Part of a small language model's weights: width 320, no biases in attention or MLP.
MLP neurons of a small language model. Each row is named by its layer, matrix (gate and up: input weights) and neuron, and shows model dimensions 160-319. Each number is 128 + 24 x the weight over its row's rms, rounded and kept within 0 to 255. Numbers have three digits each. A neuron's up and down rows have the sign that makes its largest values positive.
A block is one neuron, or neurons of one layer that tend to fire together. Before each block is what it responds to, as a language model described it from the Wikipedia text at the highest values.

Ordinals and place-name prefixes. Words or suffixes opening a multiword name or ordinal, e.g. ordinal endings (3rd, 18th), directions (West Bengal, North America), New, Old, comma before region.
L8.gate13:103147124138151102167142121088107121089167104141111113114142130156125153112162111151174133087153119086140164106091137142132125186155125117126161112136145095099130134155077116113118095145152160125115145115090105125110124128109155081151132114139142148138144178110131137112158106085134135151161163049137101136144121142158116151109159156119159125118088129132163091166142125120117130161145107112125146135150125110131092137140127143147119120120110078132115122180130139165161115137102140
L8.up13:172165138154144138157152135113104136075159125116142129099110141125132146094152089150123131130162148087126140096107124132115152146165118128168166103154089140130123133143081144122110110153119154131107103134136105114107133125144143081114112176128125125130161114102166128136112118117116167120125158112162113143131133115107125121140103134145134099126152121150096079109121130117132145134147149130124131101162148079118122114161149122145112158126109107107144143138144100147141153175084159
L8.gate58:155139144127157131157108137095106122129132121091148154139129129120085104096131125134145068071141142062138149103091164125168141111141123116123150141131149127137122155066120113126104099139128124148162118125126131107116143182136128093131138173154101174166123132143092074113141113152135121124133093127135086136133134120115130129081147134081151135120117114136139092111087175131086148145120131116116102161115109128134117153152095133104131165152104167149151119129134115130135130132145104
L8.up58:131107136114106154163176190105171121127107115144155128135142110157092079156164151103152114155104087131094132083133159126177125094103153182104110122125163136148151114090154099109109110114186166122108108126132151144146108141111133128122125120134120098185144158087118122128146098130123120164127124087138160148093122156097110127130105100101166120176135106150138087117121094154106126151117122059180135134155121135156107148118127129085132122144142149148129132116200151118127138151112143
L8.gate262:111162105117108149102133153131134121112140083150163116146135162180143075122128120168143126123128111111128170086142109126107122126115100159133106150151158128103119145124137118124089154175118162100081136146161157115107150130130112120181118163082117130143095119145074122129137161090128150142158147127147127156136149149140095070113132095110145137117131135146110113161121135149107087121145140122112145139200107078158104132161100133088166147121075138103100121152147102108117205097179114
L8.up262:090142097113076156105155131119138147131111105149152125097144148115149094122156119175158139116129121123100148122095107105123200134165128136126108133160139159125106074144145141158123146095151145168158129126153134138110152138119112101168109119105128088143131079124073090130182166157105108111141131128127117140168166144148119078126136127128137083101110119156126154112148140105114115071093129120103119076153146112105122093150102108122149164137134153083136159111162159099158174097148091
L8.gate271:109129133109132107095129106122097124157147116132125109072158107136164105109153149096097098123158118131109165130091114157099110089174151135074133101168136146142120119105123136113151119104112138159153171167126155150143138120106099083151109125169129080161125121139162152147137118109170145186157157129107150169118134117133148149098119127132142154093136135120155102116088103123133132132149118116139138142137107134141169112147158115170102092177150132089141131130134126112202144099143120
L8.up271:106109118118093123093107127097166124135109134096128129097156125111172154126155165105123119135146125186100131123110138105127156119162122122131117152148099140128146159096117098153137136135099184128167142147125142166120158116115129160140126138141110123086078070124120122164146152126163106152126113179111110081130132106099113104135177146140120094136152157161123144126107132105154107170158120144140130167147103110125175187138116156165111123116090123147121151092107136139118143144131125

Field-of-study connector. Fires on "in"/"of" linking a degree or academic unit to its subject, e.g. degree in accounting, Faculty of Engineering, Department of Water Resources.
L8.gate77:117121146119109142112165138127115157114123125130137115098167162118151103155114120164150107137122161097159112141141132116106092151173072167106166135131083083105177132140158084130105155170156114066139103152128140107160124115111151139129144107140121083100107123166156121133135122109073143179151107092141149100169136119128083109093121107113129128170121117120130141078126149149166147130170106114122089088101119150119123087164153075112123110150135160113125124133137137112141082136107144
L8.up77:080098106146141139126106122103104140111122114141142115131144129111138125131133118121148162126111132136139136152121123169073110163129121172130095112160105128114137149127158102147123093170144123093136106127159154131115156079085131132157153107138104101086106106126134093100144123142157086166152127133141104123131158140129128143120136126140105120130136108094122132096153113127126108124129108140117081086110134174135147104159118091127094108127153114146131090145176138147113112129116178
L8.gate79:133081134135150109129138111136105139057111111129145128163119146109141147170108151099109078166160109153171139127119125132070138141107140116100129175146119120159170143140156144182114155083124129163152144173124112161139161121114112125068093128122155148076108137092109130152111135139122144126108168134147088163137137144122101132085125158110133061134156142101113156109080121142145090117137107110137094139136090120119100122135124138152131124150132121110101154143134110134141127156152152
L8.up79:120081127135161129115138158169128102118117123088155132087159161087107143158106182130103118128118124137165126120115126148128162137080129160156116130152074120157138119088095115101163140102121130160138116163121139108120171099125120134194151163126102143078090163132114124098096150169177164100172108085126081163141158127118127133095125146131143128063151144130104130123104124129114124139164122132138141085122117127130115110147159085120112141124141117128151125192144075137104136167116123
L8.gate185:152103127131137119116139084093096153095120150152103091140169145121152095151152131131136108106138134115159092138157130106132091139148132154116130119198130083096105139123147124130085113156126143111143114141136132164145098136117102143121099137137102137116115135118167119140145130102162126115148139123111128177077126099079102100134121142147084103132136155069085104111105088115093154113123107124111143152152152101147153117095147108085112140128122119099129163130188091153133101103151167
L8.up185:122097121091134115117160097131132167118099123134162103100144129095133113131126118141080092102108155091122098107160118123164090105152139177121098128120090108177122103156111135153136108140138149090126156147101137118107172164094121097102156120122138146095148150150119091104126114109096169127117141105180094184142100115119147153082146129135141191120097157109112163113119150123109127135112094074128172133123131141113136142138138109127130120145135148083093135148112164142110112138142126
L8.gate414:108161091148082120142114127147104119142141146124115114124136127164129133134127145111119107096140136141138141119076085105136126142155121163061138119155141131086127106129132129154111163178087161107169161144140114154137129076111150135149116115089076146087105140106163111129155136130137125138125126143166111148115145119118111193118136109070113153112146128096145146142154181156157128144148121126118156124114137143093086109128118101181111124163115131162150056134070101132178151120159146
L8.up414:111054105138130129121134125143150096135146152110141111144113127147125141084145130138138140092094103089122104140143147134108105126145114133132171136099131116095111160116089114112119115131113126153154116114112123088152188104105121127127117108103085108092101181119139142158206135099138144121139107180119096145138140102116097148078106142145105083077124148106104106118162118194124132098142171136110182110151095108119141137150167147146153124156091079139164117124114082139121144143122149

United / place-name first words. First word or piece of multiword proper names, mostly United in United States or United Kingdom, also North, West, New, South. Weaker on mid-word fragments such as pict in picture and ot in hypothesis.
L11.gate317:129112110141139096133131123140062095156116125115133145105099146110135111152138120107142166135123092100180113094144128113134094123114099153118149120118087152088155138136161135103152101107156173117137125150137104178113094129150157114093116170136126122113114176113146125172120116105133125142111108152140135125103163098134151174118131155084143118129129155123131090153129157103119122162130162091102140154108154129074116126105160100119207140149145118145121123104122101139145172152113149
L11.up317:131127117163134122133114127138067098149117134171129111101132103147117094146148118112155148127121106143149156145123124130209108099131126162073099122126142143107144141164134117159137127145127115092128131106132089136106072110139148116126076084075118138113124117118110108141128126155122124166122126120142129132164162147088112108154124126157117081106130167141140109150119138156142152129127127119115111157119127162087098158123122133101157150101100151129105120114080143139103150113169134

United in place names. Mainly "United" in "United States", "United Kingdom" and "United Nations", often after "the" or in table cells; weaker on City, State, National, Country.
L2.gate17:124146098136108117124089093126139069112083123147114110075116149090109122155113142081129141094121148138106128133148138130149133175125123124101125112157118184151133127119139130143129138097153136131150130094157090154126108113124134152096121133150137170184117122086148117176133166136127126111122127148081160139134144129080137101133116099131143096099158188086147126117169136157129144129137135147099115122120153142143121143102127133146152152129155164075101129108183084116135142147156083
L2.up17:144162105110120136129089086145090104103079116158112125118123151080120104141160113087149148064147131161105114163126130151123094186145112151111143105093131133141144129115126132131134126131143091099127150085153105096109115142144127119085143137114129129155115128104129140154119145119091145109155109125097090139078120112107127135143153101149141123133190164113139086124136120118140143170109163111110126130120108117084116158097139154162151146121162128080114105106124142131133115134128106
L2.gate38:147102085112119086125157105083162118134111115151126143145124150086118099153173114112118116133158122118117126137076139129109107141131101125131121100085167124124157116087128149113153162128122137146115151174097136122135119168179117138132094103096092107105174092101139086127188118137123116140099143106153157183183149101100136189172162102129120150127148110129129120146107095092133128112135134145129167119149145114095113122139116111099098167125137098132170095134132133141119120105147223
L2.up38:147099100161169134110107110173111159120134125154136121154159124107147147120115088120112109148101167104161172143156128108115130134171130159171122146107117092170101122134142128172167112122096138104111126167115149130178134155113103130112082134116112137131147137091116143113144104131128147103127102147127145166118160128127123113157107135094117148115120155115113195131139125113092133134098138158129156111132109110119097171079184120131147131116115106108157141106104159101145150175149165
L2.gate129:156153082110099116124092151120127136123158095157152100157135100165102119168133127111153107143130115136145111152171101103157123145110097153128134161127121107134136152157149124135125111090087166118123176152121104163130112085148142091132145129102131155128132172152149106092108138179091134153169118109134157108155115127121138148166143130074142152109116154149100102137145126139131131144136136162158112120111122085084137133108175130096137148179152092127119142118119153140138154136146120
L2.up129:131141087093081110127115163095121131139139095122114096121125098138138151153133144128140125147142142134138135161181144111161134148103069125146147140150108096143138159151158109153142108106117142080079143141080139130105096076146120081130104121100118147153132150116125111162140095174113132111185154112148157162173137118105142152164123111121143149095117134172088112122135123112164152140122119180159107109133112114095142151137143119113108104182155113106142119098148128115135143146110103
L2.gate173:162143145110097105074133099095087146114150129125140108105128125116141094110154139154143156097107168125112110137161135121134109114142103117117125157119130103129088133133158132129101177094105090172143115124126139169134098083126179136106159138155156139115115164165143095174185122134126165138125112156136137107155122155072111128112147153169093092096102119118146119144157131126105111093137097153109087152123113123114134125154137090131171088169136127138098114107120147123150122117108130
L2.up173:171107116145158149101110108141094130152083116139129122129124162113129119109149152153100120121124121117129173172131160104142123129172166098147095132083147102161115129146141141139105169111128124079150113141140141125151151098110118141154162174113127153145107135120182126071156109133133176147133136148099111108157112129104108149090108105138156160095120089120154165139159163125118137119139088140109111100109143121089155162151200130142213106154138109151090105152120186115112089138153123
L2.gate198:144112146130099145104132117134119161079123153105132119148118103135137095108154146124146115086165099102130163144132141107088125158104156114127138089127116121175054202111127136100116091155144140126116154132142108119167138106149096131119108139115138149145163155178117117161160086124091165156145106168153153175112112113122107131129122136124148152143181132139141122139171146140141117118107136165113133139136117095097125100143133100099154141156140107133130089131086121130132144147145142
L2.up198:177123150126099128109118109152122138093120123120154135170124086130135104144144123126144144099146105133138140127151144133080147154127144107124151091134125137145073189118138146108131101133125147134134164130125128126170133103126106138105110132106123145128153137173132144163152120139091165159126102131137147189119120120102092125114116099126135137144206143136146126151137151148151131112121122157100144151129102116101093101159145121095131138148122100120129085120101130163143145154139156
L2.gate241:102148146131142165136156121175116102124157111136122085103080138172127124131163182156181124134163144128102149124124152126117084107129118125133137090091166092157121153140135156132086124096108096141121138104139137134112130140118140178153130146128096162125085094122129140119093100101134161114108114112144127124146158119114133152087114099119120093132129155096169099145174138110157175131157135130113130117051153143153166110159123105123108129172139113113115089109080130121163102146133113
L2.up241:120119138118186134146129131157132105110166107145132108131111132178128118109150188141161162096160133161145129137175153120134106089120115129126132124116172101118137134134169145149113138097114096123114144112151128144110164114087151170158112131176106188097144114127128131122085109115131152125077120111143100110094142133157126133131113111167111126120123152089146070161153106152153187122136096149120122113065167167140129111190151118089125115158141111109093141088111141163132094142132153
L2.gate277:139134119115162138142090080127130135126097124097126096095139121114136175140148130149101164117136145116167102135124111113167121138154124151103174114121115082145115106110127120080167081122104138086125139164156117140150149090131146178109147119131117182115128139134142125131168116171142161138123116069134120135138124147143120108129098151122163083109142152121121134149129152117166110121114121131097158109130080128121088120133157098134166116140137117144125162132179132117107141137141096
L2.up277:117158156107125117095113124171119117149105160129120067159100164119139135155149169154118138130156141157140144192164109089166156120097131160118127132101111118188131112110124148135116104105124120093147113154099111118128118128139136160091140122119135158134099170149120173095174138118171141148112135126127162098116112118112106119163146114114144167133112155164139164123091123107140071095113074140117166139124111168077122113158118114117085108138113088112126090146142108123124103138122101
L2.gate290:137120127155136096116121154122138096122100108198115132087123117124144129167164092119133090118159138156137162121092110128161143144147130130128126090156158112096143118124111072142148094109143121142142140152146119120158123088137103129116139140105135170127142116099161157162134102151100137155142088114165130117158104131136119125190105090134126143128109167130130149106105099122106122158114092137129138147131155067122136146158131154136167127130130122128150114134148173085137144120100159
L2.up290:118101121157156077120120094135064114143119122112123149087119105114117100115158122145130082135181113133120142124141108117122115117142133127145116144162147128101162123166143137153099112142167122110134174106184121137140135135141093090110141127105160174118109129088127163133176106118114097155164086099170139122119142138110142146117131116086149138110112161103121126097136092119100153117121105174122152127124156115119142153187119140119129114144138139147169117078144165077127169118116159
L2.gate347:168108118127150128106128109177142056160136104150119128110174101126129178161114130156108093128140087133130118143119139146122133126128154173150103130108091127138100154141077101126122144116129137135192128141184119114112109168119074195114144054126177145136088125111116118136171137114093162123141094129183114183158157163094135139113137123152114082134132144133113169106136111127147102141099089123137131125132093134179165130138122105152121102126142137123147122119142138137141120137084162
L2.up347:164108117144149139081129105170116084139114098163109122111165104119131173161117136144101103136146087126132100134139118136100121122134154159151099130129080127155107146154072135134116130132146129135189113159187116112119100169115062174107147077138175143137086136112137128130160133119087145128115102150178121183157147178120143123119118146136125077126127141121137162132118092110130102131104091114138149133122111129179161137151125098133130099144119139126130146117141120155148119136073142
L2.gate376:165133109143117133153083100112112115137134139151090136109147127123165114106121112134157151126136127124095130191117172120127140119148120141105149155139094140131118123088163153113116121118158170108133099116137095110171137081128118139127125102086104151143107143075078151148128131136115127136117153121157166153136111131108134155090115105119154112144173139144144085148127132098128134193120097168106187125122189116129135136102131096169139110130108087106135108097105096142133087137094110
L2.up376:149160092124155121138127112141106131125145154197119141106107149171140125130129164078075120155124130144131142138125170149081152147092092142113118132139144084101156144153102104127129142168149109112125134146173143131151101149123114118156083163151123101120104125143110076151151135138137177142114111154155110142143141146078120116140138070137131158120134151118119149134122123166158104090129099124177135142110088128147144105130143089090149144156141127135121130106143110115107143149122116
L2.gate404:131138131129115098129120119099134109122089176097116103103107129145116205166149124105112152131131138147174136113111148125134137097114134092135112155082114126104120128166133113097134096169177136140113160141159154146114116135109149111147124172131135073088156107099131138100133135098136106143121129108139114140142150134155152146183143108099123112136109154128113153150095124138159162141106145142149112137122130124125119109117133126119106141113124128163138104112164120110119138126128157
L2.up404:124114149145141089140102145099118116113118109112121091104104163159086155138172167085175150148154160126163123143082134134139090084130159118154115152091117150091059143204149133102124099112168121147127113117122143158102119147121143135132118147142164063138144120114137149110147111116116140153106122133152132145146153145122129130138139126112128129140142203154167126171085115140150158119133134149154124109104105162125137138146131146141127126161139114144121079103099154136135120100121173
L2.gate469:135099169090117174149094150118119100179180108111099149137128131100146108134120135119198129122124116128110131150117184148167106128113121179099153109101106126144101096180154089117149074099117098112160110132089139167093082114123093150172127151148174136152157091121087195106142134073133099141142130133131158166118125091126135071132158129143134131167139151122157109131095117176150153158106099143118159106141137129116079143117143142117112119143133144154128110110162147104139135123122152
L2.up469:158070172110155121124100131111123100116148109094129131114109092136082115088145126147135133151154102111152130165163130088145125090059113156120158105129171117141094081146168094139136101126130164123125099107118072142121087133132124133170126105170148104179116133147094150120196094109124177149154143116122152118126131138122138132160149105155149137171098125099114120138152128155157158160112165117160089120139116137123133164133156072099124119202095181084145131154115120126111139140129148
L2.gate493:171127137183146136156116090143141097129095098105160121159088140116106184125112195128132115121123144129154125129124108156121096131141101119185111152102085127134091128111109149117130121154093125097100138131152140174121155102110111106136146144168115093106143108158098109136124169116146113117156164096119115109096106081117119159114151146128127141175130123116145138140143134148123118121116121124111146103153120126109113130184122164146123120131144108096124083074108081136153086122117151
L2.up493:193132124183162140179127117133149113126088101119179103130079146088092164133118193115147083119110162114159107128136145136145093121139122135164108158089097117108098122132122147101138131157113112113101137121117111168100161097123119132125138135171122103126139127145110118113154145130162112091159152111121107117096110092088125129111158132146151144152148147090147125150164120181144133091105119120109152102163129144133108139145128164145136092140126085093142096086142086124154129125124132
L2.gate497:114159124170114131159127131087096119067087147145133107162126103112136131134105117127145167160129149131138123090141125105120116130152139169123148116127148080147101155087162125138151096110147159138117122128111140132135164109105093125112109111139161116157129139108134141170153132150146136131126142080111181120153111134151101110115127123108121159110169144160132139145141143111133108138149133156104114152130166141119130164133087085066165166151173124074136106175149098127123117098066141
L2.up497:131164071123145113139126109103119118150130099120190142145129139187104146149097130143098080144145081146117116111104119123131152121118110147132100174129196140099100129154144123180133112105117156133115134107137173119090193132151079123135130131149132037097114122063127129115124134120141120144139177126159122164127139115102143122117131113146152159105122113131123116114139125159151116104105125130089109151109148112104103105189104130120118169131135173113129161148147159127107169129160092
L2.gate550:164155142100112117129085128125117109099161136111120105097136111084135137115173112108154149126126116155137124130111149129107095153133118131200161156151106119116155113136125146127124109127138100140107097153109136169139122088124077179139133098084151117143162098117134095119115119143090128150136101148116125159132144124163134148152168123158158111101136137119125101132101149150172073118137106175122176105126140143131132125111137118112143157130105122100160130115120084131133129136174093
L2.up550:175169134107130112127099108118123106098151128119117116103132103107133135105174127122151131145130133147126133121109155128111115162126110126155134160144131117108152096140135141111107105101135083127106120136101140182146119108122115179153149090098155122134149113113128097144117134123085120149127097132104125147090129115131143129136160136168192099085126139132146087142110114138168064110148124137098160123142150164097160122108153123145145143133083138121151108109112093159158119116148087
L2.gate551:130159118094119126148076102126114124126122127127165133133141115141140130136154150135164143152166086106150103098152122129102113135127129127122136098114147113171113129144134116129112113146099136159099146141133065141124126103124098135142085177143155103140154132105107125129161117167116127117136147147076139139090138161105197121154136145148148129173155151141181130116121117134127142134092125168163120113120090114144105154082104154148148161140137090120101081170107111117088113134136150
L2.up551:119147125090134114148110133116110135119152135132145120148144118128158145149186146144145148185153071123148137095134112115105093137131136125114141145099153108112122140106119146145120128145110138151081111128126080146110134078136098153166104195121151090127135144098095125152192133179145142113162129167101157144099092159110167132145145159122142123166133148140178147096098124160113105144113114173146124094125107113148101146110095137117134163132170113148132106127104096105099102126151139

Multi-token name openers. First word or piece of a multi-part name or compound, mostly place names (New in New Mexico, New Zealand, New York) and compound pieces (Hard, hard-wood, broad-caster, O-doi).
L2.gate4:132138161111136186100145133104053137110182153157105167088138141154098139121176131119127122126113143154136143079118121163110180151159169164132145128115112129134129129141176137134130141149123141128163168130150144171127139110123139131163135116094121126120084163071124114143147116141132125141113114163132116131105158136138124108124128117109170117101136121076097117135136164103136123091139149098124117147147150108138094125147104141140146155162106105129168122124156157144142113109135125
L2.up4:121145154092156210098161122124084140120158174149091162083142119146108107129169131128121125126096140159124156057105128148093161143157178157130159144128117100175119126142194146132119130145148121133151141130172139149125132087138133130162125107116107134139095142088134104140151122169122148118124110154137140137147150141134101122128141113119161145097108097096115114124117177105105145098127123108101111160123163097144097102107104143134143142140124104129148113131157150141173112104117122
L2.gate190:191121146122120152120136129161115128151159168148115134107139114083112131126107185141111125137154152179121147132132150131147143137127142121160143122134155115106158125148118111105141110119130087118127139121139120116130136174095114118124107100136103104147138102147149139156102170108120168125098113145168111134152160171152117130126124104145137112111108115090120139150153156087158123136085168119117148126128136092135123127137148174119123079112122135128107116144143142121157134157148125
L2.up190:115087175057114140162105129157076136118145153161126070145104149133121132094126136104115124119119125148119190087135153112125137172157154141163113133131101138095163097122107091130123129138095095134171158163145114115114137156056132124125115134153082107151140122130133144131123143155110137074120154135208127134140164152153116109112101092124117093102135170114165137138187157099118100114103132120158119125084129112127130143139164165136129100130141096134162124154128115138152148156137104
L2.gate225:132129122148147103121136115134089108184141108106099117118118138101148153151124148108147139135126110094085158120119170183105095137136128129088141162138127125110130126094123149139130095104157152130147142135074117111115120112153144095088129114148132134114151193165169167149077127086164140135160097139133132136152152160128138120174116175158130157109138136152130182166143088134151156103101176123147118099140139137157094108134150134125115112131138140099148133138106065100136164148134119
L2.up225:138104148133155104099118105118131152142106076149092123135129113136143171136086159103133128130158144107140115100132115163107138126144126165199094163205110115167092120119091125129157107120118138139117122134134126121127115137140137137090148093145140089138121184127194091144114149132165107106175130100133133146122151175136131151111115159131118123148146147126158151140129099169124137136096157101106110128155172127158117045110143134137118140083133141156143130127113111109108078135163118
L2.gate237:147128107151159163151150174143107120149096126173138115116119118155119150142135109136083125137082090160154128101170110164155139143130115141105131145123135130107099127158138137130115141157117141146127144121119174158108171108116147135152097134162138178097110168122127074158091147176076157161106145122138135101133133110130151189136143134130165143101103100095124119116138128107110098142149167070123146121144105102133099119128109171102163115157128116126108168113076191139102125149151090
L2.up237:148104109137208135165128139159128138141186113178116107115078118146131131139129146116110135133068096156125094125124113129128146086110139154119125166073164116115117099123164136137065150159130161132128145104162149164104144148118121127181136178177141176109102150156152105144143143163123141131136113143164130112145100167105142166153160140123132100090093099104075143120133138125180112149135126105146105137137150129056107108133118161092121127132101162127109139084114170104131162112127079
L2.gate257:137121120111099139146133134132084130058111160112099125107090082132128152155102136132079142110135169131114088130120104190137134149102149106118121140120169119139106110104107093152112140109107124172132169123116159155168169089139150119114123129120082139132149128128119106098163164171122130125110113146100173162092140150115141118148120105129165105159106148123108124174139144167119145106097126141050143128117142109126146113136111138150144113083121144169101135129140095124150120096167144
L2.up257:122095123087137154148108121109087151094107159149138170142138084165107172148129149123084113135133157125110176144128108134140127162129115117146117113121143111127116145127123122199126164162134159165110110081096147154121145092103142125149118143119141122116157144159073135135138168123157124137103136152139139117127141136098146151117117128125121100129116119122124134132105180140097140131152090113101152134120123091135141139131126145128133138092203142110153153135111104093105101137131134
L2.gate282:110153137104115121123093151165146125091102093106157136130105155139119100126119120160122113104103141116162133173150133104122116137085114118134172122149077142141161092103137107145091137084108125139122087163127116169114143137148106129089120145105110150109143104138168129166122130112143127126138160094139131122142152143114147105110110176164103165139110129115190122098109150150130113101144103119116118157118129141140134127134084140139139146168109089144104105087125101128130085145115137
L2.up282:075116145116127165166115118108137149095125128127125124124151071107148098115126150065116108179136155101146101159129161150132124113140098116158155129140148131137113117170133099186118092098137091161130122150117167134104158143137134117159160109094148135086104130107128086117138129133098125144123162130168133106086091168113158122121134133088104112115132154106129161081149161127154122077156093164164131115169123079131119114128119149108129123103103140171124132066125152128096078122102163
L2.gate360:126146138108175155117122108110107132105157165097145179139123150122128134134156122199087143137137111108167145120151143143138131102130125099111134111134090116114107113106162144123109145132205155159172105098099106130149096148126147157138093146136135144127120133088097164145098144100118130147105158096109126151096132132105139131202105136077170119141133105106133124144139154118119153133145155100170104127158134140098153121125122123168140139126105128133140131110171109118135120132153157
L2.up360:104154117135169069127080107143098116095177104174139118108130107141143139127144151129108113107149134114105160139116123141157122137137120108117127126079104143148092154080116142119097143148129109094192121058101122167157117159159146141109163157117124147168116107135144114124142119124111128154176113078095123133173140144071140133126144156081145129132136140142143116139134126179131094140157099134138100142136126150101130114111118119152122116126096130139124138066122107120092124113128137
L2.gate372:102112104156112107070124154127152127150094123165166159133135143162104128117134122170171142144118153145159082125137084161116134095138171131131076129108103146081130104126143121158129098125113169114140122124158127142134082195154120110150123106152131116103142132103087145141138119122166161129160142097121106125149093160176110158143121164125155167127156137124141075093087125087116123092147104154179163127109139131120107079135145160123143132148116127143109125127141138135135155162157156
L2.up372:133120110154108114077135129096124135103106103143177159106136059144067101104180116128103196113089123155143143127167125123163131150114117163106105111117151157133161138110122105126128142150125124156159137141160126138106110131144097130139123162143139107141150103158106136153107139131127107108128122116096169126178115176142131119129135127117111163124122099125148045105123162122080138143176149118151142135125134134113152101098141134116107142169135183131106109114086109156134137129138151
L2.gate384:124128101090140150153140151144177139116102178136149106084123097117150175138112139093130141143131120103089158113135134111123087125131099131138078118117092078122136131095140078162162108121114140137112137150129094104112144145125171169090137096137138138107108098158099141105129141159085135126104140156123116154120163168128102138100118136146106103109141125127099104079166169129113136089147132072121146078129127101131126176105107123100096176134093128136131127167116117137175152161150113
L2.up384:120110100071137163119113167136151130091127105090156076098135133092147177117102136127164134135134090117111140139114149098096133141134124097123096104137082105127117133106134123125118124136125167157133115140126100121132155133118160154085144114166119148110131106126128133103144124150062115121128173115135103135109158145155128175131128154136138146108133129129115136066159128108102122142131149112126148097096107113098145197118128119085149152145101133139141135171123132133162141118152111
L2.gate407:129119154129160142139144119144141173136145128147122097105116145116130126134112119080123159135139134159115120118109115141155139110149129125079108134103133135150094102104123111190155168194111146121116150141149151155115138119114126113167162123131137095107120139081063110121117143152141161124162146118147157104126154108091134080130083151124149112097105123123129143126124132107182154126149127166124136127133155128093086108134097113121130127126129134096155089153130191171169118147135072
L2.up407:139148140109167105153146113162112194113128110153113089106107131134125133126157136083122144137152130165138142124103119140144091128131112148098137139084147104139098130123114084181146177182102139101113142144131156125121120127116120122199143110130135092129127141120084089113119115143132203117129171150149159100160146108071104112142118150097165126122105140110135175123131143121147147112161081127122151157135130133121105146121106104099124136138100112123158098145136173141149124137156102
L2.gate513:151159116140158152191116152148139120091103120113187176140117143170115169180133131143126122136180121116167141123128136166138179169170138109130073142115146094103108151105084101134147144131139118167118177118124153158121132130140077080142113124129125144111142128130111112107140168179081089129120140131145114101121134130149157167119181119091093120090125105107117150133122141145139142170123114079192168126124058116158096147143131119188155069145109131155132134129125131141074119123112111
L2.up513:153123145085180129194133117182155135109137065141137143129148142093107160162157154140115139093161134147132128120103111137108135148101137108110103148137149141132127148123135154134163160145129099159104147217077125147088087148139160085116141118116095138131155131093097115125147108113184112168112137134087156160133102123152142118134176140136098125092130125111102113119091136147150146143101145129111154151126083133134115155126132055136110071136112121125132151107138126147114142097082106
L2.gate524:153132104142139094138176124094112135119130126102156107135171125155154158162138128097171184109129152139168131150163133142136142124139138132163114100142101109122095130130118143154128114126135138094147128141134129127154165119051151110090114146146107086086122090111136113118078143146121135164184138109097142146129155164103121127080095110116135150133128163106107158117175137089118132114096090143113123080128108101116142150134114133119122154105150111116119127137097145113112093158167151
L2.up524:113149087114146111163143121143122102108105131082144160113129150133180180147115142124162200105086148116142139119150124123130112120147160150117121133178114122116097136168108156175135116106121112105122130162144139137144173159103148101092122125134105140096145099153097106101106129116137141165146129134109139154112149156108127143076103113119135184124143175122136136116155131096099165122089099143114167096114148127120132128146130117093117109118175134100104124159113104132121098163160113
L2.gate531:131146167108109097134165141080152147159101113132142134076149123151107132123129125147142127105106159122091128134139125076123122137153128127156117129148159079136123159135148153138114174113130176123086089112103120142149102139134118116132113117156121116121089121133084134107185098144144089117171096128092072132114158164117078137116139106100134150122135130108141096089180143128150133167122117146105127143123079140134163145171118116104095106132145160154105136121084123109139135154098115
L2.up531:126135160097163113103147148092142141132126107144097124098149132130070115126124145132163128103102152149085128131125123090138123105106121123136130128149166074158111149140170165139124163120095151138108113100099155128139123144148112125124145112152121094138089100140086129129188105116137107123138104133096073125106140187124089146108152115088130130090145112091152094130183135159115121163122144140116125150140100128126151129156123115108099108108122133140135127134077143105114169152136104
L2.gate534:162103128116133127096100176158131117122144114113095143114125128128136133131095131151173124139146096150150154092095110140139124144144144104084133132118138151120133160109121128103153124147112135155151113158120129187166084123094099131124116108104139133152123152104112135126146126130119120126136081113138130134139112120093141140122139138120113108098093121094126109145135141128143133099135175132109142088143109151103140141115150160126114134159157135121149154133121141151141119099131141
L2.up534:110142135128107164150100144157159136146157180151117115143098150127126087121138136183120125127140128121135161080094115143116125106114145114085101146155141110160112085119176133106147152122114121150145128137177093118152102149107090123103114107128131131131157097138104107146114119166149114148146117145135173113106129111101107157117100131108155075129108105130116115154100135126129142128120098095108112135138085132121114134143103103187150171183124075086120134127103103123136154161130106
L2.gate537:096139144091149142101130100135074090153147113177089078142096104119149117133152130143123114163121137177120127132135115105170150113126148171141075150131177123149133139132130142131124177117150151117094126115132159165135109107141131122119115101135143131118124107075132140143138141149139085120162150147111093140112134126104175113134108123125136139153114126100140151125079130097115153148155167099164123097135165108139156117096115105129190089123097140109175125175148127098137133111146154
L2.up537:117163144154167141110136117121144117100131126128088150094058069150123146098122126118143141116154113137112133120147126153099137085110148151126136122142117113118079113120125156165109154162144150107143102115175183126105159112127122124166132139112124147202155144160110135136155140136113136121118133107157163099100130153151100077132136114174144126095117133140067136175123137114131097096114134096111130176149117089074115142130138136105160135081128128101107133100138111112129175126127117
L2.gate616:137129128132123136138123152107161156117135126121132118114064110134142106128082110136100131140116118117131143113097095124105109169094166144124144116093149126138113098094124103118079152138091119213117142126086120079152084105122168142119114117110134117150133130157102119160099143141142081127099091166088161131149087142103125128151140164142150096065160147175145116112138118142130112117132109104149146117125145095131140101105179174128131118104124117140173134100092114118149151131118147
L2.up616:130132126103126131180120134114099133097136128142146146091092163086180172080149111138121098174106134122155141170112138147116122148140146131092155141098153144155113118126145137117090138144111117132143163139131147132140128131086126149111109093167116113117115109141149111197136105143132099085142123115106147134139134159129124177104117121148144109093122140132152130142105133141159104113119148125160155138091139159135162111183130158130181101094152075131155128135097109124129123125131119

First word of names. First token of multi-token proper names, most often New in New York or New Zealand, also United, And(es), He(idelberg).
L11.gate207:099123157133118120102150189120163101092109098164155170188145130129087105123080139124078178141118110082120129114094111116108090137115108159176119115087165141111123117141153122162137137161123122099125107159116165150149131148144163127121132142123119143082140097080142099093188100134106140121127084129124134137119100136126117102088109114143157187134103150137150139130113139118120138151105141086134113150148162084146126110150146094153115118150152119109102102107145157095115126081112058
L11.up207:133146141127156133154124067159107154118134130144134089100084122127127083113122104125148103131134148155146154106157137104134155128148135136134108129138127185105171128120135113116106156089090150145144109085103105132145160110128141158139096115129145165168132144152112117120149108140152110148146113129145106171121149151102144134114129133124087133126121128152098075172164132114134114129117118117131085138130110124103086123132113149118087160123106159155138134117167144086133143133148120